{
  "num_hidden_layers": 12,
  "positions": "rope",
  "rope_fraction": 0.25,
  "init_std_qkv": 0.0299,
  "optimizer": "adam_variant",
  "learning_rate": 0.00136,
  "beta1": 0.9,
  "lr_head": 0.00743,
  "decay_shape": "linear",
  "final_lr_fraction": 0.05,
  "batch_tokens": 65536
}
MLP neurons of a small language model. Each row is named by its layer, matrix (gate and up: input weights; down: output weights) and neuron, and shows model dimensions 0-223. Each number is 128 + 32 x the weight over its row's rms, rounded and kept within 0 to 255. Numbers have three digits each. A neuron's up and down rows have the sign that makes its largest values positive.
Before each neuron's rows, "fires in" lists the words (lower case) most often at its 100 highest values on Wikipedia text that the model never trained on; "fires on" lists the tokens most often at its 100 highest values on Wikipedia text that the model never trained on.

fires in: "by"
fires on: " by", "ist"
L6.gate499:087103164130072166134138093163130148111165161182137111101141161155145098116097098138112140137135105148141129149139084132103160121114167135111126140104097086190113138200111115089176154135135128116124101098141191211078155106112115143198164189153137153089117104174170055106144164111112101105110053161134090128150101201147149207133132188087089138134096113113138099137107135096158135096099140123166135093124090107132100099124126145140128083138101156072072098166170109130078140133122077147071135162097112071120083136188089121138106114107094111128113160159124039145133179148145117142125128148055096107115160082175141159083078111161163104097165128179113136129179157063122206112141
L6.up499:095178142161077137110158114160186157131145135179154146152115133162086184107074130092106140117070118156146116160141128164106141162150124150099155156073132069181125112150144121158156166159145081158118139128153159179136169077173104120117158151146132123096137066133157140070136176124128099163093103195095048062100064157101172211136098160072108141102102155114081100069108122154160132127114146085159133125120110081083099152139122148134121135127149111093091109134158152098072148101100079193082108115129134091147087144173083142110111131055079138175161180123131066169100130158103096147149116101091125070150152086139131165105090112142127114062149102176132149126194141096136106084128
L6.down499:185150136095157094126119088133180125186110147101154183123066126152115173164079170089100133097076138157131145111102113176131062156134100134117132152113099131109079155071213126190100105140124129133123184130132097090217111127146159065090112122102039093171132072095127162132157113214177188143127160198089140122110142099067142105129080110097165140147092126175096097088106105151123149212144123121119102157158109103102114180082104141157106164136192095110128093078148169127081157116117153127134069102147111129165128100077149157059134124098123136142140119083108156157125147135137155128157082079126114103122174144115118100148142155132147099130124121072164129129139122123151085086113

fires in: "family", "band", "company", "group", "domains"
fires on: " family", " band", " company", " group", " domain", " magazine"
L5.gate237:134088065166073145180135121179128114100167106099139099158114145126108075147048130086117098137086113143133145106146113109171121174113161106154104067128131174111144112192156152081174170128116144058086106134139177116176095121096133144132163188108157124162090101134125117152161140113125145178080082110148150122138074130113126172152120124147182203162162089139116107087059094099063127126117129181129113115139089144124098099112119153097163085133057081086131099160123131131175193092095163095144134099133128089172156167102059125159131162169086135085131178151088127138133106180113128146123106165133115148152148126113088163136081124135172061152115183066107144126119124056136141045122
L5.up237:132113117154071114099136085121154186138174125173152034142124103135083140183050139114114147131071112158136114127173066103154109143125176125122140105097120177067125091192153158054179134169178114093122143182099125116149196124150125118168158168097154112140095093111122128157117117117142127208121082116150125098118117104057153174128129083164157158168176136170132140104128131135113130139119160169119122138155058137059089111121118173086129087101105077135079178137189142115113121076076126126110147151106133121188171166115108156162162131104142113063160131139048074134071102126109132144145142151164124100140103109136098197095130098117137124143119181116157154148162154156162135072158
L5.down237:169137130104162111088123135083147162147115188183186124122139125136114140135109143102108161131085148125094165201108103135124122147128165130109134171136102109121140129131121141094086107161196106110122178139097126136099215080166111120206111108142142147134153091098142147068088085138142149135132108149096118119109145103085124071102146136088149090157150187182137132138139134172151128142155171159093152138153121167105087134112140160119108136114241138131049158092184092085067096124119090111089085129099107179160134096118165117128176075082187133099102123144103136122114127142150121129156077096148095068115085128142091095090169152058171200160170111128199112134138154216091090127152

fires in: "as", "to", "she", "with", "by"
fires on: " as", " to", " She", " with", " by", " she"
L8.gate334:127096159105143129195128164109132117128109148096129201138124143180195143061159127146095069101095079140109135125139128185093172129139165116118166151121107181090103120099129140094093170157140157141146186149169094114168162063108078119119166191096081129172045106162181105113062221135106159074166094120112125120117135137105137108122129132157168174134180132166156095084131114087134119151109137141119123100175171119108157151117157102131123127159130057093168100145155114083145163160093103135050089117161151113148112118141100144173156164105124141162118074137142161077117114130136117132117128099111183063095145100064197135127094140109201136159087167122122119130129123091150152086061
L8.up334:110142113109160113144059162109107112123185127151152112119064103167188146099100101166088115124102127107094144149085124088120180072161149136141146139156132088122098088114113171148115159126172078170089127094102103133117110090102083097169135074098123035119081100147145136113125133093107122064116116064144137126147126068089099095143094151134141067097164119185161095151142109090127112170107129078115111117139198075108151170096133109149125130136135143138060168150105111073180114153179118198094124091190167097171099099159082090182137099107147104138146098131137123093129094119123158137150142138025151085106135174167170121130109145106121230132118121081104134094098105150100110123177
L8.down334:137128090112135054109156163105091143131076137166103109116084145125105112148125140096212100153104134101143111079043145168091118153150094090184084135184119140185155159165127118122162138130108122180180159119110159145098122177097148159142145077129130171135190091103102154109168133126171138187114166225130159185083082076147059149124123124141103133080113160128116175120087105150154105127167085101111126136139115126115077169160142183142109170124192121138131144120120161166074096087167061116130116097068127111076159155090145119148157153090158128115154146123107146189116116082089086107140086075150074110155159119131101107116088181149135149094124095097160142103160098158103114193112

fires in: "of", "on", "by"
fires on: " of", " on", " by", "ing", "ring", "ating"
L8.gate11:122139167109120090125148086190130177112161115103175106110071183109137076114110152113114104158130156157139094163083105110158113123104128161094143168122155097146112096132176100152159104150171142172076105169156153106089181117137124184126148103165088108133134168142073098111120091084153114137123101081170187159103145152076124163100109135105163135109135140081092078131102144152183112123096139134177138119098128111156118036109148076159161061135104125053127107144147073100094087164161115197121154151101196148136137150160124144120142150154147168133158149095170149178115212154147107129195119181092113134129215104172163135119190143130154098205150168168128124098140147102178147107158
L8.up11:072117170109135112073119146190124151099143092142104121131133144117071139190163123069184132115128148131121142116115142136109136172163163143116162102110094074122109138135211128153164117095056117114075154167192125125173056159132066182140129148130120158124114118074099131129165140106191084101120121154160114154100104157162122159109084126169182133116081168123093175159220148112117079116052153160155111128180120120120103145100133228155183121086113101075135125143122158126070150056093137150150120124147123135096144137094180182123127180119152137135112111100180134127124171075102091102174128123105098151186162088076136120115120121134116128138139134070167186080097109117121140090147
L8.down11:137146074194176177131111112065113125151095144157118106140151143116167151112114136187128107127160097107130077150093115155130122169134135140156141176139083187102101144142105127114111095168126119100096115126100111031121077098112113111150122119166074088071149134165146172115142181127069150108104131176173156120144158137201114110127127125101101180151127113091165156077094077116177173091127114116137085140100200169165141106122087163134136138076136105180169145169077097154170159127124140102108159127132047084162099107148101094134112078089141103133107088125166086093122182153113144149145010102156162130097143126183101172139191078114119138054103114123102121163110142152115138085139

fires in: "family", "group", "system", "unit", "squadron"
fires on: " family", " group", " Group", " unit", " system", " Squadron"
L5.gate177:093096106172119175075113098164099113158157121142150066068139104092129113065067132126098178135116106125202119176105141130153123182143114168042141166102109093102134129135156169101156185157110164140089215108132156106087130112119129178140172107126129086183127144073099110157176073109165143165091150140150129109170172101119138095155125100094176142132196109133121085151177102180088139157056111139165133153090158135142102044184174157115100054087110093100063116118145147166155137086139116137113157105136151137117122113146130134130077164139117140117145161123108039071145078112163102140114107121133110105093149093166134159095073119128167084123125103098124156125101138081121126127112
L5.up177:147122116152102105068147144111111135139149179099148115149207083188111127116119168107116138087074130105167142111131129140107119150112096185139123131134140145137158213111168124091132151111159152202087117135133142199111134139107201169173092150201125117119158082130088147160100128182078153211136199134148073102128124131161125074108179121160170129104118168163167079099145167166097141098137137152131139109100069175065094098183176174100161156111138083148046157126152148154126143136095169095083141121169103179114138112103124170177127120144105104112140091195140118150112133136133152091184101115121106094165173120164143098125140071136161095105114150120150108191163152108099073150130
L5.down177:122097122125060140152108130160095144142121125113135109161162092131101085197100122110146119075084134137102118113161165080131144102149108104096131102137142121134148162082131083134173169131152120176095148133117092150137129069097181128197096132128090091192104186156094193100102143169125151139113126141120110124154113156101102119097211131143151108158155158150197090151104191104100145092191146103120107096178062152125076151085172156126158120120188116145098147110130144132088136162068112121132156121110104199059118147053150166178113115183155089134125083164186108147121169126131160033149096108085174091160121089121186123083148122113114128104092188152105140184125144116078129120113

fires in: "to", "and", "or"
fires on: " to", " and", " or"
L8.gate434:096171130158160116120103139154135136094196204110176086155116135109112095174138126104223091105155118102092102125132099121131181114145110064189122182112080131142140121101172139165171161139137091128104080157100173089136164125117102146141170167133133109110162151161093125109162182143100159170076108150139156091149117134152085156148107118174176102131157127129108023122057157111175119134095177136126111153137137091152143156140078113123201135135121133173124080106122122122103123152101088184106069173175062133162138125152155125118151188133165195148171140106150095102127089114181104113107113140139163119108127085154117160176104139135164154102146137204126087148114099040164177128106
L8.up434:081095064075151080179095111160144124155152162189144141142155207134167115168114133123122091125180116149151145164075170114096177138085120145156154145143199049154151138139175136097101120149126141154168119146155138154130117143160148112178173098144112161074117126101096214145171109101119149163140091104127122123108103162149066073144128118139071086073165105166149145124128109058164119141067182149120110090094109061170125093140150115071127116095104102104127142138136146087120154108116134118103111162161144150126111084127128151207095174100175110115120110148106123061107134136090112181069123139171155158138155079174100137109152110115150057100168135112193162051116135117108114095139
L8.down434:193113152124133105123138149118075100116138105125122162113125112154119031112139084146157172156061117140096065133163142125157129116120131122148168167152104168131141165127091119141088122122107102153164100146078139118127126146118127153090123179124089063142093121168132148099091146150138176089102161191203117092083142125179113130076146135166164112097138151083172080135128084190168173140144075129086091142123156180143155156112097039089069109149133106122114134139102118155120146101149109138165088177094099165038169162115069160173141138120120120134119145143048175062139091112203156124130116159138101080153131170065091157109089133178118138126130115129102140173178115124149063149126

fires in: "to"
fires on: " to"
L8.gate477:177172080128145114096107141193117082135161158152160093155152187160099140162098166121124099146180100164091125189117126158114153158115162155156170159125162163111152126108134155120135122123172128117081098174169164108132181144161100150107170117090085133190130128157089127124144178133146047161100153081108165137075156109158082122077093102046126141138125113092161078162068070155154111172151114177148136178146167127168120090112105111139091100103112098099107098108101107158146144165102071128115084122139072177098126096110108084123106117122117098089164137118166092088133084174160154152182158126123123076090078129145127148148078145109120072149130184144134043114164140054135143093071
L8.up477:111142144163223081107104110116075085096182113157128116102114141097091111202129112112126136116158089143153148169065100119108208096102062061131112085137164129118158160153098145136125094147081123114150113126082196098135142129186157161200111091112094124149141090123124150123164095163112135150074112159123188095094053100145091128115116103099113149088153124141062144135090097178182080187133115117120091146093110055143121101140144146113102112123091117126163191145115090084161088142143177162099077170135132141118160148198157085088141131112157112095117158144115089114143112151164144116076126109121167109118118097170145137180119187125118146122097121039137143072137104117132170086113
L8.down477:167091164141142120168075126130138116081083133110137094123133100165181156097095169143144160081125148139106107110093156121088148157140081114155182148173164135093185167157139153101107149176138174085136112157097165099129086158115080121169099095081063121104112180108126122128141139180164127093116066176121146160095111102116098150165150157063147107153119145130112105112078053147162125130160153103108128162119143138125122145166111162145118113080135110153122141113197145165158108105108095100159126123125132132140141140129075137089172081068100104178111135161115117114140115137218142078067055079089108078163097147098110145173075159156111169206125117153085156220167131157132083147199

fires in: "is", "was", "they"
fires on: " is", " was", " They"
L5.gate491:108139111140102137138093094181087110121133111114144157173154093164102120118103112132139153160143102087108090214144115114143129109116177142106112201134053086081081174107122141159130179126097075150139111166131142102101098112139083120112156147131123188146115135100137133096120159164104200107013077164128085105096161085154136113189075087065171182124127114126108075096138108111083092123101117170174155113138111127079116071147139143137094048091127155138089132124153116187150162122130141184121148111160069157106097145097105082104123114099080155095096226117111101184127105174139171110124119129135128161139166127199125122106133143136104135113134137162128136150184164106143062143172
L5.up491:149129170171168139176120149157122149185133126103101143127140143185103119093149138174141159134066160112089108120106131141059162092116051103080140131168116129186120169125093058157089131183123150148115148084114151142105122149111138104077131153131191121104092159118167155145066100117109132114170138105124132125152128092115107047073184164129127081093153125119220107110081144145116135127120114077117164170130115081137097186140112126116118160076159147105134151116114146137147147048147144063114092158162150151058121108127172148117154117135074057123130170107116113126093181126103123172092149119122105199087114135146141186109154065129165177091126169188155106158105160184140079166105
L5.down491:128130107119118136041091120095139102115086164162145138147105117178121117094114102087125079178155108131118193160179144168154120121083152130155171165135147176181120129152102119121089099117151113178125189158177075195147145144170193152135085093108095124133163062117182087026144154160143098156142099084136139111128110145078224133130079131136104158085106152043132138157185134118069097112097166122080117127140145100072165162121093139115095115207094088158128109187164102107080110139103134128073089144185141114138102119098139134121131137185119109111110134063118119117154156156121138139148189131133141167132093100115177139148146120129122157131137174130143184098115083085149114154132